Part of a small language model's weights: a variant of Muon for these matrices.
MLP neurons of a small language model. Each row is named by its layer, matrix (up: input weights) and neuron, and shows model dimensions 112-207. Each number is 128 + 24 x the weight over its row's rms, rounded and kept within 0 to 255.
After each neuron's rows, "fires after" lists the tokens most often just before its 100 highest values on Wikipedia text that the model never trained on. A number after a token or word is its count.

L5.up598 [153 135 147 141 146 145  86 141 155 145 118 175 132 113 109 116 108 164 123 162 130 100 106 101  81 100 129  95 131 151 128  98 105 131 119 130 145 115 137 114  63 121 161 113 102  93 141 147 205 123 129 125 153 142 105 137 127  99 166 118 103  98 177 135 135 129 124 127 135 164 113 133 154  76 122 156 143 133 188 101 152  89 151 138 149 137 115 136 124 148 161  88 115 130 117  87]
fires after: "s" 53, "c" 11, "d" 7, "k" 6, "." 4

L5.up560 [157 179  96  99  73 111 191 168 151 160 111 123 122 143 128 103 108  97 124 143 163 118 120 126 136  89 179 126 127 178  95 134 174 109  91 124 103 104 126  96 122 104 122 107 147 112 111 121 114 137 115  86 182 140 104  87 160 140 128 122 146 151 138 102 128  92 104 108 118 119 119 134 166 116 164 120 146 136 111 134 141 182 139 112 117 133 178 124 146 155 143 122 101  91 111 130]
fires after: " |" 23, "," 20, " re" 13, " " 11, "-" 5, " (" 4

L5.up835 [125 122  81 131 113 115 113 110 134 145  99 126 139  84 122 119 112 105 130 148 108 127 126  81 139 161 152  66 122 101 128 124 127 129 105 133 111  82 110 119 121 130 120 161  94 137 142 147 156 163 156 137 114 116 100 119 152 143 162 122 142 161 129 160 114 113 103 115 144 134 124 100 154 164 152 149 121 130 125 102 143 123 132 139 154  70 103  84 120 142 128 132 135 122 156 117]
fires after: "s" 34, "w" 10, " the" 7, " 3" 4, "_" 4

L2.up469 [146  91 112 173 137 125 141 149 138 102 140 107 140  70 136 123 141 118  88 129  49 141 137 135 123 101  83 197 138 140 131 117  94 108 145 137 135 108 106 116 106 157 125 141 119 127 115  85 109 133 141 168 153 113 161 113 163  92 130 144 145 117 101 117 146 146 113 107  85 110 121 121 147 134 143 140 132 156 152 136 109 159 103 140 129 128 129  81 149 132 102 139 184  86 133 132]
fires after: " " 32, " d" 7, " the" 7, " un" 6, " New" 5, " Le" 4

L3.up149 [106 191 152 119 118  87 108 122  93 160 128 163 105  99 131 142 159  98 135 134 109 120 136 111 150 100  99 114  76 154 163 145 129 135 143 175 154 131 126 104 148  98 175 122 135 142 168  88 109 121 126 169 136 113 121 135  89 141  89 142 109 124 111 114 101 142 150  94 137  96 132 118 135 108 144  88 143 147 123 139 135 148 133 113 101 133 115  94 102 168 158 128 103 119 166 101]
fires after: " M" 17, "t" 12, " an" 12, "n" 6, " An" 6, "s" 6

L2.up490 [ 96 179 137 127 122 155 160 108 157 122 149 138  88 127 138 174  99 160  96 109 109 110 105 166 140 120 102 130 129 113 160 167 165 128 113 105 131 124 116 127 119 117 154 106 126 108 117 122 143 135 123 111 133 126 103  62 150  98 112 143 112  96  95 151 145 126 107  93 110 147 138 140 109  87 131 111 101 156 136 153  93  86 107  86 177 142 178 158 161 146 115 167 116 109 153 162]
fires after: " " 39, "-" 14, " a" 11, " the" 7, "n" 5

L3.up693 [102 146  95 134 151 120 132 112 139 119 124 150 138 122 117 147 178  96 149 164 125 130 131 149 127 139 148 166 151 139 163 135  86  98 153 144 121  80 127 154 157 134 133 138 100  97 163  89 106 163 134 135 171 153 101 145  92 102 154 141 114 129 127 133 113 162 108 147 131 138  97  95 141 130 118 100 160 126 128  96 137 119  96 153 145 146  85 114  99 124  84 107  95 160 136 173]
fires after: " the" 21, "th" 21, " The" 12, " a" 12, " an" 9, " Ar" 6

L5.up297 [122 155 122 124  61  94 125 142 133 128 134 133 122 166 142 164 154 127 151 154 143 123 149  89  86 163  89 127 140 135 149 123 101  62 102 130 152 108 144 146  98 105 125 143 127 122 116 127 146 148 130 112 112 155 144 127 127 122 102 143 142 139 118 162 144 127  84  82 131 161 122 130 151 137 121 117 101 179 162 160 120 125  92 116 132 127 148 176 121 146 158 137  99 169 112 148]
fires after: "s" 53, " " 24, "le" 4

L5.up941 [134 161  87 153 132  80 155 162 130 162  96 144 101 117  86 138 155 128 150 125 131  94 116 112 135 150 106 162 140 125 126 119 113 127 181 109 131 116 153 140 132  92 160 132 117 157 113 120 161 145 130 130 105 133 159  97 121 148 154 111 140 104 119 115 168 126  85 122 105 136 124 129 167 117 110 119 142 155 150 176 117 111 146 126 122 114 136 148 160 106 174 135 132 119 147 148]
fires after: "s" 32, " trans" 7, "act" 6, "us" 5, "ot" 5

L3.up87 [124 142 104 112 134 104 128 177  96 116 154 162 169 117  72 102 147 140 117 157 130 168 124 133 128 134 117 139 158 151 126 163 127  91 120 170 155 136 134 109 140 135 101 153 108 105  68 192 106  90 111 110 106 121  98 103 126 144  70 109 144 118 148  92  99 115  97 120 120 140 126 136 111 159 126 119 123 172 131 122 129  93 116 120 139  83 134 149  85 122 117 159  93 140 119  93]
fires after: "ri" 14, " Jo" 12, " co" 10, "s" 9, "co" 7, "va" 7

L2.up832 [145 129  91 113  80 121 130 120 109 142 148 137 136 158 111 100 128  77 135  84 111 130 112 104 118 120 136 156 134  91  66 139 109 137 129 139 136  85 121  91  85 113 132 149 182 125 126 109  82  90 147 142 112 173 148 118 146 131 136 134 104 127 124 156 110 116 166 143 143 166 147 107 125 133  74 101 106 201 155 138  76 125 169 127 120 131 144 131 120 100 113 120 103 133 125 136]
fires after: " |" 30, "W" 12, " " 8, "E" 6, "---|---|---|---|" 6, " se" 4

L5.up615 [ 92 104 110 171 122 130 186 137 171 138 116 137 131  80 127 159 141 129 139  84 142 116 108 159 126 159  86 127 101 135 123 120 139 125 121 141 104 160 131 129  87  91 137 147 143 124 145 129 128  97 184 135 121 136  99 127 134  82 119 131 139 140 108 131 111 136 137  85 101 137 118 146 104 134 140 117 120 128 128 111 163 146 118 146 122 153 103 125 134 138 113 138 148  32 118 138]
fires after: "e" 34, "te" 7, "et" 5, "g" 5, "s" 5

L5.up496 [136 136 141 150 149 111 119 124 134 134 100 121 123 137  99 112 140 128 136 112 135 132 150 142 113 132 113 105 130 130 114 164 145 106 132 147 156 178 163 112 115 119 142 128 156 138  93 137 182 114 142 126 115 136 110 154 111 111 125 101 122 120 104 111  90  98 131 101 165 153 125 137 157 113 133  99 133 102 157 169 119 122 172 133  97 136 115  93 107 153 157 149 105 109 141 127]
fires after: "t" 21, "g" 13, "s" 10, "b" 7, "z" 6, "ma" 5

L2.up223 [140 110 151 167 135 135 115 129  98 102 110 156 103 128 152  91 116 115 112 159 160 108 145 110 153 136 131 137 120 107 147 142 110 169 101 140 173 151 164 125 102  96 109 119 152 176  71 173 144 133 142 114 160 128  79 148  94 149 189  98 108 133 156 167 129 113 116 104 111 138 168 127 106  76 110  95 126 113 117 111 118 139  93 167 134 124  60 144  88 154 143  97 107 121 117 120]
fires after: " co" 28, "-" 22, "." 5, "s" 5, " a" 5, " re" 4

L3.up856 [104  84 149 132 146 143 130 134 115 187 161  83 162 102 121 124 109 123  83 131 104 183 150 138 112  95 120 130 160 134 102 136 134 117 132 111 123 109 121 147 140 116 152 107  94 134 131 137 122 130 102 121 119 104 120 128 143 108 169 129 130 100 103 160 156 131 140 122 147 108 123 145 139 121 107  62  93 135 191 137 111 130 124 127 127 153 135 115 153 140 163  89 145 102 109 103]
fires after: " " 45, " f" 9, "s" 8, " F" 7

L5.up53 [145 142 159 138  94 119  85 150 172 122 154 141 142 152 157  96 146 106 125 145 150 137 123 103 102 116 132 128 163 171 146 126 115 166 130 110 141 115 141 113 161 105 118 148 177 100 157  98 132 122 116 145 152 129 151 111 131 123 128 175 106  95 134 133  97 119 140  95 120 157 121 149 116 145 153 122 139 101 150 146  75  88 137  94 119 153 128 133 118 135  63 124 131 108 166 171]
fires after: ";" 43, " |" 33, "te" 4, "fe" 4

L5.up861 [ 99  90 126 103 102 143 126 126 129 132 114 141 103  79 119 167 138 140 108  91 140 114 149 131 118 122 157 107 138 135 102 111 125 118 120 121 152 136 101 145 127 134 115 158 196  82 172 142 131 126 165 106 122 120  85 158 131 120 143 111 100 106 108 154 133 173 127 143 108 146  94 128 130 112 127 113 167 108  95 131 121 135 131 111 139 132 158 115 124 122  86 150 144 124 125 143]
fires after: "e" 16, "==" 15, "c" 11, "li" 6, " Di" 5, "s" 4

L3.up932 [131 130 151 141 106 161  92 140 171 106 153 130 118 124 159 109 127 134 141 132 145 180 117 140 150 135 116  78 127 108 106 114 122 129 136 129 125 131 139 150  78 134 149 135 103 177 150 136 119 130  92  82 149 122  91  84 128 107 151 102 157 119 154 145 116 103 141 112 139 133 126 139 122 136 113 121 128 109  95 155  93 152 113 144 100 100 167 124 144 131 110 102 135 115  49 121]
fires after: " " 39, " (" 9, "==" 8, " g" 8, "-" 7, " Go" 6

L2.up276 [136 133 118 137 146 122 148 109 130 131 113  99 133 123 140 125 127  57 148 110 146 112 108  98 101 124 131 111 129 151 159 108 151 145  94 113 129  90 103 165 145 141 139 115 121 153 125 114 114 105 105  95 200 107 135  88 132 153 117 118 138 117 133 150 172 134 183  94 128 132 136 141 159 108 149 112 129 136 128 160 104 116  98  99 147 137 147 112 106 127 125 143 141 155 146  97]
fires after: " " 35, " (" 8, " re" 7, " at" 5

L2.up188 [157 100 159 134 135 160 155 112 148 149 172 127 126 154  94  98 158  85 147 144 175 100 155 154 130  87 108 136  88 161 157 130 127 142 160 150 148 125 159 121 156 109 130 127 124 132 100 178 128 138 139 113 133 161 120 138 124 111 166 137 137  91 152 193 135 134 160 112 128 138 143 128 128  88 146 108  94 122 123 130 145 106 108 123 103 129 132 111 121 151 122 114  72 103 131 138]
fires after: " " 26, " h" 14, "-" 13, "s" 5, " a" 4, " mo" 4

L5.up992 [127 119 127  90 166 141 119 157 135 138 113 164 146 141 136 112 169 131 125 149 160 120 126 114 118 158 141 103  98  81 104 145 138 142 147 163 170 178 103 160 130  94 124 185 128 110 141  82  88 140  85 109 142 109  97 105 107 127 148 128 169 129 127 106 124 131 113 113 163 142 108 178  88 118  70 129 134 127 137 133 130 133 107 131 112 124 125 158 118 146 109 140  94 111  77 168]
fires after: "e" 26, "y" 13, " Me" 13, " Be" 8, "o" 7, "en" 7

L2.up178 [163  98 123 142 163 124 111 165 160 114 159 114 124 139  90 148 146 137 186 120 161 118  79 130 142 104  75 149 155 127 142 135 122 114  92 153 129 114 139  98  93 148 123 112 108 143 106 123 120 126  99 134  82 138  76 123 152  90 133 132  95 144 147 146 144 140 144 112 117 109 117  79 183 155 134 150 159 120 144 114 135 111 110 107 126 147  73 110 113 167  90 109 152  76 131 166]
fires after: " |" 33, " st" 13, " w" 5, "-" 4, "s" 4, " of" 4

L3.up480 [116 133 143 122 137 106 112 122 162 139 140 107 133  97 120  85 110 111 108 138 136 112 138 145 160 131 163 121 107 177 161 170 162 138  90 141 115 124 105 126 103 132 174 136 179  88 162 108 182 114 148 126 152 137 141 163 133  82 132 117 141 153  99 148 105 131  98 140  75 132 105  80 176 101  74 151 158 146 141 127 123 115 140 127 146 180 136 131 114 118 101 136 120 122 133 120]
fires after: " D" 59, " P" 16, "D" 11, " De" 8

L5.up245 [154 134 128 163 159 116 133 121 112  89 152 128  71 109 126 150  88 103 105 138 114 175 107 148 120  78 125 115  84 120 165 149 141 112  96 144 162 108 155 143  87 132 114 108 125 137 142  92 121 124 130  92 146 153  96  92 139 144 126 108 101 154 138 121 127 177 124  89 164 167 126 132 161 131 111 134 131 137 125 117 112 135 138 157 114 118 130 165 116 191 121 105 115  86 138 108]
fires after: " " 20, " in" 19, " Je" 7, " E" 6, " at" 5, " con" 5

L3.up57 [119  84 106 116 161 118 146 117 165 127 136 160 101 132 111 145  99 120  94  89 161 143 116 127 131 148 133 145 136 168 144 135 145 121 118  93 169 133  72 103  89  96 120 114 176 166 135 123 122 109  91  78 120 120 151 155 151 176 136 157 142 109 144 145 198 129 149 137 137 101 134 134 123 149 146  98 129 129 158 140 105 118 176 130 143 138 124 157 159  83 140 141 128 116 121 128]
fires after: " " 49, " Go" 13, " do" 10, " g" 6, "go" 4

L3.up580 [127 177 108 154 142 107 134 121 152 142  95 161 133 163 105 110 125 115 105 122  85 126 133 103 136 132 164 140 143 133 118 122 126 113 123 131 122 115 127  92 113 137 154 110 149 119 128 181 141  90 133 165 104 154 115 109 109 144 120 131 131 122 160 164 108 143  91 139 138  89 105 154 129  92 100 132 166 118 161 132 122 110 117 157 166  92 151 109  95 182 116 122  84 128  48 106]
fires after: "st" 16, "i" 14, "c" 11, "d" 11, "ist" 10, "r" 10

L3.up51 [153 108  86  98 130 115 112 167 129 108 139 112 182 116 160  88 121  92 109 171 131  88 148 168 129 166 139 105 118 140 141 124 180 132  82 136 166 134 146 170  71 148  94 138 147 125 161  99 125 182 109  72 123 118 129 133 132 115 173 117 130  96 137 174 146 126 112 145 109 126 137 141 100 135 144 130 124 146 104 150 151 153 149 108 120 155 130 130 107 133 188  82 148 119 105  87]
fires after: " " 60, " Re" 8, " Li" 7, "-" 4

L5.up110 [155  80 137 105 161 166 164 152 135 124 170 158 148 141 120  58 144 132 165 141 149  74 142 136 100 115 161 139 180  78 129 169 122 105 136 119 151 122 147 124 108 139  89 122 110 122 112 130 177 153 123 134  82 111 114 113 146 112 181 148 135 126 179 185 122 120 114 112 131 171 143 105 140 103 119 129  94 129 120 173 163 162 160 110 111 122 123 113 114 110 150 132 125 128 133 105]
fires after: " |" 53, ";" 26, " " 9

L5.up561 [140 120 112 135 158 171  81 125  65 140 108 147 106 121 162 135 108 115 103 151  89 175 134  81 129 147 109 110 152  90 152 155 127  79 162 152 113 114 127 143  98 182 136 103 115 137 110 116 159 106 157  99  97 117 119 111 125 103 126 138  96 123 124 135  93 170 110 145 143 117  87 116 115 156 107 160 101 125 129 121 136 158 103 148 111 159 164 112  95 132  99 124 108 143 103 114]
fires after: "st" 37, "ist" 6, "t" 5, " it" 5, " to" 5, "s" 5

L2.up950 [143  91 124 181 159 145 141  92 142 141 171 127 161 112 149 162 122 130 158 128  84 167 145 109 100  81 103 142 105 136  97  90  98 138 129 139 156 111 134 137 117 145 158 122 104 116 136 147 102 113 108 103 166 136 129 127 126 125 181 105 143 116  96 147 131 117 123  96 161 171 164 181 147 131 166 136 128 123 116 120 121 139  91 143 136 165 171 100 116 151 116 124 132  83 115 123]
fires after: " " 55, ";" 8

L5.up462 [177 126 126 128 127 125 122 113 127 142 134 152 103 147 159 121 145 123 131 145 121 144 136 138 126 105 176 107  94 104  98 128 140 154 145 108 129 124 161 124  84 198 138 154 121  93 178 144 130 122 121 109  94 129 118 115 134 112 151 117 160 135 122 149 147 131 139 122 111 118 114 138 108  85 134  89  94  90 125 142 139 138 156 116 172 100 136 132 144 139 106 119 107 126 161 104]
fires after: "y" 30, "d" 13, "ed" 11, "st" 4, "mit" 4

L3.up347 [126 155  85 173 131 157 192 144 145  85 135 121 107 125 119 122 132 123  89 138 178 116 121 151 162 114 173 175 130 117 158 117 134 155 129 107 118  96 149 111 141 112  93 109 144  94 151 167 134 115 146 104 161 110 148 102 140 129 100 131 109 150 150 123 169 119 138 165 120 144 155 136 135 150 127 176 137 167 134 131  80 181 107  78 150 119 143 104 113  89  94 165 117 138 136 145]
fires after: " lo" 23, " a" 12, " pa" 12, " fa" 9, " Fa" 8, "ba" 7

L2.up823 [116  93 148 160  92 159 121 129 149 128 163  77 120 117 132 176 131 171 119 109 138 126 111 115  79  67 106  83 132 126 128 115  39 137 156 106 183 134 128 114 114 126 113 135  94 119 121 161 106 113 115 135 142 138 169 123 118 101 150 108 119  89 159 147 111  80 145 128  80 119 172  95 124 155 144 100 127 136 142 118 109 101 121 150  80 166 114 100 115 148 132 119 148 131 166 138]
fires after: " " 24, " |" 19, " 0" 15, "N" 9, "P" 5, ";" 5

L2.up384 [119 131 127 115 119 149 112 114 151 101 168 163 121 100 163 129 128 137 119 126  67 138  98 104  99  82  98 138 115 129 159 137 146 130 117 133 161 136 164 131 115 105 165 121 138 179 148 102 149 145 145  99 125 143 111  69  88 122 142 163 162 156 152 109 126 114 100 100 102 130 125 127 113 129 100 144 121 112 137 116 140 132 161 126 140 108 105 165 128 132  97 116 110 136 131 128]
fires after: " " 41, " |" 10, " 2" 6, " at" 6, ";" 4, "-" 4

L5.up826 [145  69 140 135 135 177 148  65 127 124 124 141 142 120 143 146 137 152 124 100 121 132 106 168 128 104 173 155 132 148 131 122 168 172 116  96 126 139 135 119 145 145 118  85 127 117 144 131 178 127 104 127 146  96 105  97 133 121 116  96 131 128 166 102 118 132  86 135 160 163 108 109 135 132 100 117  99 107 125 149 126 108 136 150 133 140 127 187 113 146 174 113 151 120  94 167]
fires after: " g" 20, "re" 16, " b" 8, "go" 7, "lo" 5, "b" 5

L3.up921 [118 142 109 119 143 171 149 134 128 128 137 131 104 113  96 131 128 117 100 136 123 122 158 119 109 158 145 119 125 112 108 121 144 146 172 120 147  99 119  85 168 160 136 105  98 113  70 160 148  98 159  99 131 119 127 153 103 143 148 130 109  81 160 109 101 100 125 154 106 119 135 128 115 142 103 142 119 118 119 134 104 158 109 103 142 146 124 142 104  93 117 129 145 110 128 177]
fires after: " b" 22, " imp" 12, " c" 12, " fa" 11, " Fa" 5, " B" 5

L5.up550 [146 145 124 128 159 138 106 139 108  95 134 135 126  99 133 103  96 146 126 202 160 109 119 162 115 126 162 102 161  96 121 147 105 145  93 103 136 108 164 143  89  93 129  89 164 127 153 123 140 126 143 120 136 138 114 140 112 161 103 123 161 115 145 161 100 136 184  96 155 137 120 105 130  97 136 149 120 135 131 117 179 152 129 136 157 131  98 118 151 130 113  86  85  87 103 141]
fires after: "." 18, "ne" 11, " co" 11, " re" 9, " do" 5

L3.up605 [142 153 113 131 132 110 111 128 170 124  86 134 116 118 120 117 105 107 100 110 106 127 114 144 157 131 124  74  98 162  90 100 128 125 111 173 121  91  70 153 115  88 160 108 136 135 122 103 138 178 121  86 123 179 147 131  95 146 155 108 113  90 107 133 151 135  98  89 151 117 153 145 154 153 105 192 167  77 146 127 136 130 137 130 136 158 118 140  94 131 121 154 149 126 101 165]
fires after: " " 26, " re" 13, " d" 9, " st" 7, "s" 7

L2.up757 [142 123 125 131 136 159 151 193  84 122 131 125 171 113 170 125 111 137 128 158 146 190 126 113 137 116 125 140 119 100 112  89 103 152 140 126 138 138 162 132 123 118 102 127 100 126 108 154 110  86 120 111 134 144 121 160 113 134 127 115 105  81 153 117 129 120  53 124 103 122 103 109 114 124 121 136 156 141 169 176 144 113 146 104 123 102 129 151 121  63 151 108 107 120 104 107]
fires after: " re" 29, " co" 9, "la" 8, "ta" 6, "a" 4, "s" 4

L3.up381 [147 172 105 117 158 120 165 108 126 141 126  78 155 146 108  80  88  93 114 116 110  67 153  73 155 101 168 128  84 114 120 148 146 148 102 141 112 125 142  98 107 133 131 133 125 120 100 164 157 173 129 149  98 142 119 158 111 155 149 123 116 155 133 118 107 133 119 109 174 137 126 114 148 135 142 168 136 135  99 120 115  95 164 136 121 136 179 146  84 118 131 126 127 104 128 142]
fires after: " U" 23, "|" 17, " Mo" 11, "v" 6, " of" 4

L5.up751 [141 168 116 114 146 131 131 107 166 110 133 124 134 121 166 112 164 135 121 147 138 140 129 127  98 115  94 180  90 140 106 159 111 132 137 120 139 129 136 116 116 128 107 123  71 169 127 175 156 167 103 126 129 173  88 140  96 122 148 137 125 182 118 106 139 146 124 101 125 124 151 136 126  99 105  98 122  94 105 131 121 151 150 166 145 117 181 167 119 138 124 119 164 107 149 151]
fires after: " " 41, " re" 8, " |" 7, " D" 4

L5.up544 [121 140 111 166  98 132 160 155 150 145 167  95 132 167 109  97 150 132 158 101 135 121 176 115 142 144 112 139 171  98 128 129 148 137  89 132 192 132 130 127  95 137 129 120  99 138 118 163 137 148 133 140 103 113  94 121 173 133 139 112 109 114 128 157 165 147  89 149 156 106 133 123 100 158 105 145 168 130 135  97 120  98 158 168  81 152 153 155 140 216 111 125 109 119  97 107]
fires after: "c" 21, "ed" 14, "-" 13, "ce" 9, "|" 6, "s" 4

L3.up155 [147 134 111 156 123 158 102 170 124 153 132 166 129 107 100  89 140 104  44 148 119 146  97 146 164 130  91 201 149 131 120 153 131 109 125 139  96 135 127 160 142 105 155 104 140 166  87 119 163 102 134 129 104 133 116 153 143 143 118 144 109 107 148 135 138 124 102 103 102 104 156 102 112 183  89 106  94 132 120 164 117  93 128 139 105  99 108  89 120 130 114 126 119 132 110 105]
fires after: " Ro" 23, " re" 14, " Jo" 12, "ri" 9, "ur" 8

L3.up66 [157 116 117 116 126 122 117 140 153 143 126  91 113 158 122 134 120 180 142 143 166 159 134 105  91 117 134 155 136  95 122 138 147 101 112 142 120 103 158 112 133 159 138 112  75 128 132 182 108 160 104 131  89 136  95 143 151 114 165 120 106 171 146 124  81 162 144 124 148 150 150  90 156 113 106 163 134 165 151  79 112 136 102 136 115 148 129 124 126  93 162  87 107 145  99 146]
fires after: "s" 28, "p" 16, "c" 9, "oc" 5, "th" 4

L5.up964 [138 151 102 112 105 130 128 153 164 193 138 135 136 134  96 108 101 133 130 183 126 169 109 136 150 121  80 152 127 105 141 102 136  81 110 150 156 210 135 104 120 153 149 149 144 122  80  87 151 156 152 102 127 101 112  82 147 148 135 126 115  81 108 117 116 132 132 114 135 172  94 121 124  85 160 167 147 149 119 151 140 114 172 121 169  81  72 131 133  81 145 142 130 151 141 114]
fires after: "s" 38, " " 22, "in" 8, " S" 4

L2.up616 [138 159 122 126 114 194  81 136 121 136 161 113 136 117  69 181 135 133 131 175 156 175 114 121 155  90 123  44 137 103 131 159 131 203 154 132 102 116 130 149 165 175 116 124 113 128 131  88 155 129  92 151 150 134 129 146 129 159 152 132  97 132 144 136  70 115 155 117 140 111 142 130 103 118 125 122 164 113 134 142 105 126 143 119 138 120 104  80 122 133 130 120 124 115 120 102]
fires after: "\n" 20, "." 20, "|" 9, " a" 8, " m" 4

L3.up592 [115 119  99 177 124 129 115  92 140 132 153 108 138 104 115 118 131 145 159  98  91  85  84 181 155 170 137 155 149 144 139 116 152 126 169  72 137 103 148  89  94 134 118 140 128 133 109 119 126 138 146  90 135 181 138 124 101  95 144  85 141  75 140 125 136 153 132 149 141 128 129 145 147 149 141 129 157 127 137 103 122 142  80 144 110 192  60 101 131 132 114  89  97 124 152 159]
fires after: " the" 18, " The" 15, "ant" 5, "The" 5, "ject" 4, " other" 4

L2.up217 [120 101  87 163 150 138 110 138 141 111 102 125 111 109 121 147 128 135 150 163 101 126 120 152 146 102 103 146 107 135 116 121  83 184 163 126 126 123 131 112 126 122 133 121 115 166 155 154 129 149 143 113 157 129 111  93 117 112 161 130 137 137 131 146 149 131 143 151 127 148 141  94 137 118 122  90 136 167 112 138 116 126 107 163 145 164 124  98 120 112 138 133 118 132  80  98]
fires after: " " 40, " c" 7, " st" 7

L5.up851 [150 132 122 153 132 103  83 187 133 109 143 166 145 133  96  77 145 125  91  92 136 169 118  84 110 112  89 136 113 159 111 156 111 122 102 153 128 143 124 135 134 131 119 113  69 155  81  97 143 130 135 141  89 161 138 112 111 160 135  81 130 118 125 123 147 134  90 112 190 102 124 105 102 131 117 112 168 112 108 112 137 124 118 126 109 158 133  86  80 121 163 118  87 116 137 130]
fires after: " di" 24, "ri" 16, "ct" 6, " co" 6, "vi" 5, "port" 5

L5.up1008 [ 99 109 111 180 151 134 102  89 151 133 150 118 119 152 107 161  96 150 142 135 133 138 145 151 136 119 142 108 127 122 108 153  97 105 110  87 115 157 121 140 120 143 116 189 152 104 134 175 133 139  84 103 124 168 134 113 113 154 153 135 128 158  94  69 125 141 123  88 144 139 106  72 105 138  87 117 156 157 132 123 139 105 137 125 135 120 128 153 155 180 127 150 116 137 135 123]
fires after: "s" 23, " S" 17, " " 10, "p" 5, " p" 5

L5.up46 [131 148 118 160 157 127 184  81 139 118 141 134 138 123 110 132 162 157 121  98 109 139 137 145 147 133 138 119 136 111 118 145 134 126 139 135 113  63 132 121 121 108  99 116 103  98 133 160 116  79 138 100 129 139 122  97 155 156 149 136  99 119 117 168 171  97  99 129 149 121 127 108 158 128 102 110 131 166 125 109 112 137 104 155 102 139 137 121 153 142 133 116 116 120 100 189]
fires after: " sp" 23, "s" 23, "c" 16, " Sp" 7, " " 7, "e" 4

L3.up919 [134 129 136 144 117 156 147  93 109 160 101 120 102 122 129 108 100 101 115 142 117 131 149 158 115 108 163 115 118 170 108 135 153 135 128 167 166 125 148 124 118 102 113  75 127 144 137 111 161 103 118 138 126 134  96 136 122 106 136 136  85 111 131 150 126 127 137 104 109 129 132 174  94 112 148 152 142 170 120 131 185 139 106 127 154 160 150 150 130 129 160  91 132  98 125 183]
fires after: "\n" 29, " =" 12, " A" 10, ")" 9, " Ar" 4

L5.up78 [159 149 102 105 166 155 125 131  97 112 114 123 128  87  84 130 100 125 118 173  97 101 122 116 157 132 143 169 116 139  90 122 114 143 136 110  81 106 130 113  88 146 138 134 133 111  75 129 185 111 137 110 163 131 132 137 128 107 134 166  97 109 185 152 131 175  98 135 146 126 136 163 142 135 136 135 134 133 140 150 132  81 156  96  96 112 146  91 129 123 209 123 109 155 108 170]
fires after: "." 23, "," 15, "s" 8, "er" 8, " to" 7

L2.up74 [134 136 114 135 116 118 159 153 120 145 160 122 140 143 128 127 110 113 120 105 128 126 130 141 116 121 107  81 116 152 152 175  88 120 109 120 117 101 158 105 161 138 131 178 121  96 145 111 150 163  99 126 139 137 173 119 135 175 152 127 134 137 155  84 100 147 154  92 130 131 138 116 120 132  84 131 117 133 144 131 136 101 156  86 125 135 140 129 109 110 113 138 100 121 140 152]
fires after: " |" 54, "s" 4, "|" 4

L2.up274 [115 156 114 116 177 132  93 128 140 116 152 168 129  95 136  73  98 132 163 108 101 115 184  98  89  94 104 143 114 139 140 133 149 132 110 133 115 140 129 148 154  93 156 146 146  99 162 115 107 132 120  95 173 110 110 113 157 103 172 145 153 109 156 120 121 146 129 101 106 160 145 102 131 112 173 108 134 147 108 129 159 105 148 102 161 149 134 145 140 135 150 114 147 134 174  92]
fires after: " " 33, " (" 20, "-" 18, "M" 8, " " 5, " \"" 4

L5.up201 [147 176 130 120 113 170 154 149 144 167 147 111 163 147 109  93 134 107 105 136 136 155 148 118  71 166 171 129 181 122 161 142 109 115  91 119 131 104 148 123 126 124 145 128 142 168  76 159 110 150 111  97 141 150 133 107 146 116 106 104 119 117 180 140 130 140  87 116 139 121 114 160 137 142 133 142 135 116 202 135 112 128 115 112 132  63 100 145 111 142 140 180 114 102 138 128]
fires after: "-" 27, "oc" 9, "ir" 8, "fe" 7, " f" 6, " |" 5

L2.up147 [136 137  70 103 130 128 155 110 137 152 152 146 110 111 120 152  84 111 138 194 164 113 108  89 118 159  92 124 130 124 132 117 144 119 132 174 127 124 123  97 148 131 130 101  97 138 136 122 169 107 127 117 127 128  98 119 171 120 161 103 102 110  94 151  78 110 150 149 142 119  88 103 112 125 128 170 118 109 109  72 153 110 117 143 114 121 134 144 145 127 141 126 108 114 118 140]
fires after: "s" 48, ")" 6

L5.up786 [147 125  85 132 100 115 131 138 126 144 110 122  60 164 126 147  59 134 154 104 125 117 169 141  63 146 136 102 102 100 120 156 145 143 136 141 118  74 119 104 147 127 140 140 134 153 104 137 129 119 101 116 150 161 144 129 144 146 118 139 144 101 124 166 187 119 122 124 156 123 162 122 108 125 109 117 145 104 169 176  98 133 125  88 151 147 147 150 128 142 142 133 126  82 129 164]
fires after: " " 53, " f" 9, "cc" 6

L5.up883 [135 112 110 138 196 110 144 113  97 108 107 154 105  97 109 119 126 135 144  88 118 122 102  93 141 131  95 126  85 168  88 130 159 144 135 115 141 145 123 167 123 141 116 129 144 135 110 108 159 136  91 118 169 142 129  89 136 133 132  95 153  93 101  99 152 107 123 149 160 124  98 158 101 126  66 166 122 142 146 128 133 103  57  96 152  84 127 128 129 140 113 132 157 139 112 138]
fires after: "el" 14, "y" 11, " El" 10, "o" 9, "l" 8, "al" 6